python train.py --activation="swiglu" --norm_place="pre" --lr=0.00764 --lr_mult_o=3.0 --beta1=0.95 --schedule="wsd" --final_lr_fraction=0.05 --batch_tokens=131072
MLP neurons of a small language model. Each row is named by its layer, matrix (gate and up: input weights) and neuron, and shows model dimensions 149-297. Each number is 128 + 32 x the weight over its row's rms, rounded and kept within 0 to 255. Numbers have three digits each. A neuron's up and down rows have the sign that makes its largest values positive.
A block is one neuron, or neurons of one layer that tend to fire together. After each block is what it responds to, as a language model described it from the Wikipedia text at the highest values.

L12.gate53:103147139172141126172136143143144104113121147166183142154113143116171132140170119083126096087154157168112178102101186189064113146165129146134091122099149133108133117185123138063083131131123171086107197080102128185166106120105080134170136161131093170073153151118112111034113146125131043111155095116182144089188109122105151094102134121081118156119120148160103204148096172121151141121175137141114133169166178107150123136100110100126178094077140124139
L12.up53:156143099119114051128125107138162171141161174133159142135174152100084189165112118094203148069092105195116137118175149098136137079114134125100118136133123163110097105085144138136072067088124143135092173076155129140101123066086141109080115105110173149130148122095130127086182106134155171137091181110165147162224212107090124123174126064090073085129199163156142133105182130156147095136085158091075138173151136157147165167108123179181130138153165052107
L12.gate119:115156078139157084084171120127129100093157073136089086143134153159151120105080109121132087149134120088143146186097126143112132187138181140124079117082194165138062151170111115137140091140164153146106067179106090207089125084103160117155102176156143148160108128158121146096127125146164142160093155135134125084134127133182091134135132059084092122178120148143087077170118107179145132107117131135104143124124101096193122118099112117086064078099168203110
L12.up119:110105138109065143164166131092129122171153122112113064143143144090153102103173192155096096135187181082155158153157190147135150135114126142145098108069149154170151087190126085123083135139196130132119124137149145104153117086104118156082160111137109131068159076098087195138131162125130149110193144117156124105086166127101099126165098120141136083116084141149149089114135114074093123088190113090143148157127130135108148125135134179120122113127175127103
L12.gate141:118144150112118102120135132120149131125163125121135140138177080092138093102116079127102135117144064146131139094144195101081114116147145147103129053179212105093140168125114148120078124105086130122106175153064074145125134073180205155084151118136142104154112133089087083139092144146123094098138129129112153114100144099131114159122110127145122145158125093094160174131165111119078169149157109101125209101107068061113138195123092062085118062128101110089
L12.up141:114167140129143141030126120144143127107135158125124187133107063108156145087195164113134149100167094177134120148218146128145121069149085178098099102141124118157158095156188114142102116141034174117111148145127078137148147128139112103144120112139106105127150154104132110135149116078129152117141103175106185059143124158123102095117121147079146171149125153080154130135126131159157159118109174134056140127119107141141129162104147114123086116132143125100
L12.gate177:151121159185125161122152150057140178149177128108124140143130177134146097106104146150135065137146119123081172125102123112132144111120184109192106153135103130169153149085141083063164160157174110097178123152156138172190188133124143082145132185074173117110147138138169127195097150115107121108143099156157122109139129076178114174152119158145188181094122137143121139174100149105131079127125165096147142114100143113139203162180177080128109093165140087112
L12.up177:121087122160120075146149092104141150150093165162171097086133127124097141157144121176107178069113162117112127150164210101144090180138140122136078140096129151074125147111155106088146107112139128119154139105168114151173112155149114183197104131150162080122136182119142150160151077101224129143095178073061153114114190127159108085141142048117133095128130161141137111115126150066153103154113109089155095110177088140102216143160110123136117107079121120177
L12.gate241:137131103185066097175139160099142127078137121176105147121153125121156193085175138165089132156166121122145162103148079105216166049133128103098155162085119105076145119140164093097131095170142102159099097125078101133092156015182213116144149141125141159098126164170085123103149075099156131098157131155135187113118165128127083154130068131106075109180123127185095129189104159106111131205116097157148094133106156120194109141174127129156055158091156080065
L12.up241:103117101097160084154169126125073140136185178137112149124136153085143172089187126068083093140136118128098131083164112145147144043145074179136144154116130114125152117119124081089109106200146165175162153191131074177165133169149115108111098171156110158143081136090077164150144145139112094091115141170135119098158166121109073123093102115125049137139102145159120088168131176169143089158151177156189153110156141165150158183082126108169080124081196115091
L12.gate255:126107123175060116205170135145093131073097113110120124169098153169127114203108122109096173080132112127170128075158112095139131102077167139123132112126113100150113133153091123118081115109090114194127077212094156147136098097141121161147072139159127144119126110156126069137133148084133115114088125107110135116123173060199128117090090072079097175141161139149114138103111096151158095133191146171110120087128137110100149135126154170166208158135108113082
L12.up255:110098117125136093160062143168145101165156100196092090139146160088198119172140145073168143168193164088192166091106126145158140133168110141105154144129138194141084128097123116110118100057106128186148156096114189182113111138165170097105117115105134121135130123188099133225106085125101133165132110155091071091195127150101135122153122088190153138117128128121121110166152143180113110109149089165065100059095146145152143146098138146142123179093192172068
L12.gate317:134132146154167062115162176072101046165128167153166146124128157166091151152135149162035122124139146141143162080151125177128133123147161106122182128102118077149109110113117113157084079109167101124116146119109074138164094112130128102100113147115143176082123121106161187113150149085132136110059136113118134111171109131164081128154126111107110117079126118134107128115070159089069098120123066147115103080107089124137172121106124171122121130096166165066
L12.up317:153139142128076085174140171051096115159137116208108153104111127134077121146109144077121143201110132126156048099132140146139158133150166120080147131102180121142156140121101157069140115171141167122091167138147132181082164108158146159104106126091180129140080131087136142076157099127131144204115111120110135168160130099117095161105118167110125064129120155099115135177116184144154104186137125087065193129160139102094153185098168142118102143134080112102
L12.gate562:140209102146135073122152121150078131212104182131152184137143172117114079126159144137135145076155135131105130111144118145133108091135105149137173122125078090139141103117137132109160075092171176144175152154167133153143213112142145130112107135064034158169124159133143097156111099140126138127215138074189129114075116125078170165138119118143165131145104100117172255145141098120133086189111167112139154112085153147130088084114133131117127151121189101096
L12.up562:107142158140153171106149145105090082132139127163139180122116105108092162118141092176089133145117147055143114140088153132156192129158076111066133148148141171182165135155142095115119144172101087169117071113102150124081183107121183039174123185082083113113123184087091127132119079106120093159128160172102179170149116060156107144160084151067052163111123104068206101161164127129156084108122093106157129119099089134099134183143135115165096102116175167126
Tokens just before a coming verb or participle: -ly adverb endings (widely, previously, briefly), auxiliaries be/been, infinitival to, and the "be" of begins/behalf.

L11.gate337:102099110166141081069088126166204135115128131095135112062120100118106105104152082119094200140114132155150201146082123140101157079151175112090131117133140093141176093153102102122120143138073139151101154163074179185039148134114217147073149101127078118101188110100123140185142136071185184065109121104075168107138127169098076089135075077121185110069185099189142131160106096123079173152154125127104130155196119067160102148126107139190107137172154138108
L11.up337:135136165131132103101133145129117078141122210164156113200144130104088067103148148148112091131098125107130128149144139146141122121123109156139155143122090101139133064069112141072121160170145101117103159091086077244151143180168208165143162177165096085097070087152076147164141103137167076085147121179124149151060117102103096122132078137127126151147157077107082125161158144172146176088133096088163096106145138085097139158188139132189090135067134093130
Infinitive "to" after decided, opted, failed, needed or intention, where a verb must follow; also modals like would, may, can.

L12.gate33:158063142041080116132085113130098150070087097136124154142093150135096123177115076093122149106107147193171132131098092104085093131166138133120109119106176137199109095197104126123141070132100081173101080165152101137179133098103080124125121135091121121113100148142124174168127078185169064138130138190130086136157155131128095110130150145098113083100167115167122161121057100105161136126155157146089176148170150120184168125083144084112153142168108143083
L12.up33:130121130141151139091125095115144105118119150158140137122108133051158173118148172081134057133092126140163137115078156111104085113187117132146096119125157103106120121145098116124085105156135090141134092116137119146121101114136127119150182143103149095212126127158125196100134112181159093084067128210115186160136093087129163112123121209180134105184202102119159114111148086179131166134157123174101141111118151099139092126121174153156120119127156152100
L12.gate121:095100119145154127142128133111173132086123136162125102141112149068128131153096080079123170146128064087126146171081179121137175102149078122150164154105128142102108127140128125116112171166137115152168148144124117154085117120129111033122135129114136106132134153132147104139148136119085140121200158189079122051138183137089134185101108131135140140146127095152120123133152136129131157091138119124140151112123108126123151173128179149123121129098153111075
L12.up121:066113124147182156096091120156103134113142181131170148116154124174107175112136114141164102117151101099111103202172121156122097148143073089101125136167102171161111112133150144048169161154158141145206094085188111159145132132102126125138163067160122104074125105101177111146164125103121188102133202118084121125131159105105096105157203089171162188118087167156153108187136123197136114133138175175186188126135166203170126109126164030088078111210172105118
L12.gate158:178092163101141097161120158135146125108112210051160116193079140096134088189101114132094131121137140140125130095105128148086119123106172143147135132150112143105165127058160153110113092113131126088174102124169134145059221072144067160134136079153149083127078184139052122151154096107137189117133111111131138128101103145144140144156123158105085190104102092102138152114163053065071155145139133164143157119109125077171105163112145098145138114153119157143
L12.up158:189099104171095155113135159138126116097183139134139080164095132132114098111103127108112061130147123095082078183108187173122100113151131112162176167128120081140159133106166124124092076134137096094152163150064113171138134102102149119066127144109121154083095162171070128194170097087127141169108094101102091178171103118120098115183107116152069130128110085173112132133086103164138106112088144149091142111106107161143131159208153105114177126116111185205
L12.gate178:132126098124128138093126141157125202187127126087149125184121159109133124123136201164123139097139142181165114138155140175174154110079128159097115123108072143109106111201116180106102116144113086179154134153106122154094159140048077099147110137127080153138133116129103101132124106165087125103118126100075166113117092141075038134090129165193109139122175184084150158192176084164128138102147126127131087164171118143150148097090100090115151106120162099138
L12.up178:110156135152106135114160146160144156152077109143146084114108124093116168103089116075151146118091104151165106148107158160093128137187121131141132101120096106116138102096076148144110165066178070156169144142115079119128127190112169116137161095179229088137065160144099154147080125128167141139102086138147181130150139101167135143081182127086134126153191098125164081167102078160051145126059126111146118127140190145155087149115079133090156161162111081169
L12.gate271:128138102131105118052154162171147058160138133140138170083110122130129157083142141132142175159150109112117090109122080079085119088128121115165081128089123103130134115131187138128107085118147130113092164077101124179158152147161140129040084062145166160128142137161082097193100128105152159154128197132116149149143113151154158162148154113129086129090143153126139196126135159165069113160110184115119110134137167071184154136137159106165133172161158093110
L12.up271:149144122116033145111124150083112105162118099127130148108156147143140134104136192114136074120057066134117089175108193075126086157112140114131169111145133145132150149103166124130125087102149170089141086110201093141144177141161118188166190132094150142134140160111123149173099178159140036122105088133090129161188170093121090117124134135119102106116174092088065152124166106092103169137091146164138115135137135107169119126129168118165181124155148131175
L12.gate272:118138104066129105142130168156083121118102122103166145154135067099109119153164194136124141137136110119162172136133100153091158126166084134105099135075119049128101159148127139137111134111132114086079116096140125132128132110100168196136106075151123102109104102166135142090151154097127120137127137137146159156166154089155158158044132153134179190145086137131138136079151082099113165129104178206091091040109138148150123129089128121154158144106045118146
L12.up272:147083129116109103100115142165115078086113135115225133166145212201119138177187113157147104168137113103101114061154132101153119147136153133189094095116139109120153088144146106142167117131130108113142086101144163149031171116105096126069141150138125100122143139137168233138047108134090116064173132136116089144109102083151076198170113127191123080143123155126130133116103126184116116154148195123103187125162157109104167102174100133102149097090085151162
L12.gate337:111109101141079186098114196089119127092124156134139120086186098081070139143097124157131127138130127098089098132154127100121111129136148093199127151206199141110079089127170154169122140097170156158165129087115109140076168093108188134141130117183160064134135138172100091108181145076101175090103117081147140130104131075129161144128089189162194146079155123134178161106100082114121124144074156170154170068125146113125133124168135149129122127063174160102
L12.up337:166138125161154098151187174114126170168096190153124163133156064106070084140133144167000101116095171160107115117172137158096099111141064112135107156126168101146084113067153143133141141145160104119123140133146086116126143099136170199081130112168098143122123154138117137096150111060156100131135132108098147150130133122124099112190144145151139089114140126123168122180123100184134194097107149125172133121110122093164139159158150118098117112083136137144
L12.gate424:137124126112124092160103109118169129170163099109125095101112175151158103141106160115066121167131129162168145132075101138064112114111111121154093091090086156108136144137090150122117088092118190144110139169133204193137144117098111167144105141036102103082086145160122107165192144131167168096158182077100120111142116144132113088154059114175123147142121115147111248165129098157125096088082105167197106146072165087138069160125165163090146111119124155165
L12.up424:195132110120171084065115127118137101132126122121151124147086079144122079096103109149098113089118082118115166133144121126122133145133148133159118131104103066116116071136179162105063130083119140097126113167110137193125143083083160141116072097113098147146144076177115072110156117086176144122132176144102098135131095121098130106143119085173123142140134114155160255158141090114155103206063149117154144131132147180141156113173145198169091099155150181178
Endings or stems of reporting and characterizing verbs before a quoted or summarized claim, e.g. stating, described, believed, considered, known as.

L11.gate41:149115083155092107126118101194149172091154103139165128069099095147151160126138157175172133114133122112171144122104145104049107182136108198126156086204140185072157113100152153084134078141161101122149117174051147153109165091059141183130177123179141147160092107142139123159209063133117149119129078122072129135120139152100095150091128121056067138121070135156175146160085133163111096121156157164098123152118119106142165145117112152121091121139142149119
L11.up41:168144062141135142200135110152169132128104089133140097115119102107095165127158167118144090132139137162161107123093151188106128102155087127107140162123145144116131096085134119124133194085123120100129123067155105162104201129089122153186110106109164109120099117168127121152153128111116159118120130109073114102165099100148140054085123145051096103117121120152155106112025141150107099133110145189129164108171136117065084143148167110128165061125113145085
Final inflection pieces of reporting or judgment verbs after a named source, such as describe-d, believ-ed, though-t, hail-ed, before an object or that-clause.

L3.gate132:063137144155081165099164086112116163103121144116121126107104127093092123157140114086155164062138075144069170136116131089182103156110135131120139086111137173112073153101125141135135166114109166088158129196095159118138112123137159107151108109153139130167157143102140078074128110116141083173128117155084192144138210117167107123100183026120080127140093117129142100130162075093135151183102086066118127093101135123139097158154117096176143119103155117097
L3.up132:119148146141070136120161139122132135077148092116124131100120143099167154116232072131090132088158172125140116136151137152136100152149102167077121129118143148148101157136089151084180134123132151117108147186108166142167161100144104122102128117099159234146105103142106073121140168117138123083094175097136165090114137134151175173188158125187155168112132122151103104077130112138096120103079079092104168103107125055127070080132147119105146126120079137111
L3.gate202:075127176122139133152083088156106108128132117148124193115101125115096174196121138119133057208109165080090163181158156105084078138088179064122129080121149135165099143114129124104075116123136076160130144139073130087181133106190133128112083158085156117118166141145116128129086133150099170082168140127123142116184180140133098123121137185114149127130144147105118096125134054102168129152102165106126076144178084097126128083106098145118115125108145092125
L3.up202:165091133154141164125112146133172078149143113155133161111100126139134136106100124149128192120139078160167112095152109142155092161105130131119068050103113148120095134048172095174091106153079079147098136129141100097116107130127154066126129134110147141155099112084162148098051145083187111145082183095103160130163104099148177143094040122140057131135141148108167128182137137186157157178123073177105081087099091074151159122122086126090130115138084124187
L3.gate296:122128132128112132172096100090120173088103087142159107151151123195145152168147074124079139187160158132094134116106158101151118118123159133110114101110141113126160114084164166131112093160088120141106233092159135137130177133067163116149128093126166156171172125185110178095127167131152110171130095154135099124149166143115149170136054152098147152094164131163143172106140078097106111107138108088160096137107080091151145108097146122138186100117131116132
L3.up296:153139213122151146157163121099090142096173143120114117053148150140108121118144071155119140134149094154122106154132124123112189108131154132104185132169133165168092170123145145141133121150156144135159172133156129123123148128023164077103142187100128153140082103078134133130184141088081140177177114122170130146088148145156048180187150138158072111103130111154104150141146145085146154132167131144112116122142116160117162129078125133131167146177125116110
L3.gate322:149085163171093147117119089183106121143116186085133105155139145168143129085116152127135098142111124106104123132120127139143128155109132099141063119092067090213111111093178116112149120074115099170074158158101076113169145088105112139135088138096105125162108122121145151127112077076154171094115124128125157171146179101097137097074198164163156114138107090056082140149112142166134071151125196116113119142076145109123114178106111127124140111159103061180
L3.up322:128128123109082202189065107164087172172130112128136124096123177136140143165115111157132170110178203180110147139115167141090209172146150126111096099117085170136112167099169100090085138127117107146096102159130114169143059145091089095121156148104130121125115165198135136089152128119082060092156074093140117130106107128094106150125045094128109084147122133177112103199130101146148140098147116094124097062142188123169094121100143188089086102167107144126
L3.gate361:121149145187138149096129136125157160136107133093148138115094094117148228129182180066119076166063166080143099104111134131122106115104140143118138124170161071138120156114141144100123145118125051132168083080189105108094095159172145137160137083084121103156114107094105155076126157131160165086127157141094149127152128112114166080165116088172116174151125155156071155100103171083112128160057110132158091104146172096142157139134183111118049055120127144102
L3.up361:171128155183100084070099148156169144139109145170172168141145161104107075104086162074138152096104130132163155146129108147103146119125143101097190083097090116176089145186149146146105085145135071158066083133207086126180131110100114077108138203188121107141145075109144167142147159134149100116142097095113121128117211147142121165094150178085146065134141095116110147152118139121081125159139132176151099097111149121108124144123152102069126105154119134150
L3.gate464:158145173154111151137148128121148193122090061115172107186111126174073095163148135158078097111150153139129139092129087137083098113145065103178153127118184084131184133102078155156097104098115112101103161074171106123163092150157172055146129132153096138153108158131117144107121129103125091160157104138110117141136182045105089169137130166135126145175128125167056158114108147163105135139091080154141057058119133135086163146116124196148121119117155120118
L3.up464:158116114098145124160123116108165120109101124117145152132146046120165089143088120139079165093156136108135057109137120121136128115138139078103131155100133059141127146102165109100083191108142168117127180098144063111155167112108174122138168094062137083114187068128094142142088133123135134156080147089091108138118086113143131176123157114144103125118180062118113178148094163076135163172153094077121100096095117109105220144105098141197138193175117118109
L3.gate487:132129185176124156114155113101127100140150158115150107134165182132109168075133126155149117145124123075143135154134189104185126079152110118121044135154131112140102109080208147078094166155082105138124133124075134182164102111111111128125104146151132093114107156114162155141136127051164142107141124111117107121096117109031160094105085117138114176146104123145106115132090161181132082086139147098205102104136124134094049199124169088124120142131127139169
L3.up487:178111152188109087141137082130142126093121152134131167070179162190133080119088196096161144139057112127126145136171073082157146149166132058143177060060088090212153189107112134135108111085127158118140138164143147175154130102133174211176162108165179172128124144121084137058081125159150076065109141112135119138142157115110132115098164157173163158129109093132135150152142084088115072134099125112188095070102116168091134197107119156085172079101135099135
L3.gate554:146086136134083163156117127085163142094100169139074122141186131145169124123080142170142147081060144093177112120138198181129156107120096127127084126109047146136141140114102178173154085176163143069103151169109136126109161109181172173110092176158088159092131154145125148098112128155193082150077109159116046118163193114099088119122176112099101135120115189140163146156138185107108114140158153106111151121152051137073088194071133161141158135094100102170
L3.up554:061115115097123122143135148196106155142145130156109074169116171117154106095160159099155063091119173140096139157187121149126156145201180138064093126097081112055171097145079103156102166150127147141097082118155054133061133099081098135081104163109187137083191161114108120108113099143165144148147095127091164071191146143182153106106130114073136118160123112119115141138151188119129128071119130100078116118151120137088128119165168115151125141097143115112
Opening sub-word pieces of longer split words, strongest on pre (prepare, preface, preferred), also sp/Sp (speed, Special), an (any, Korean), and ce (recess).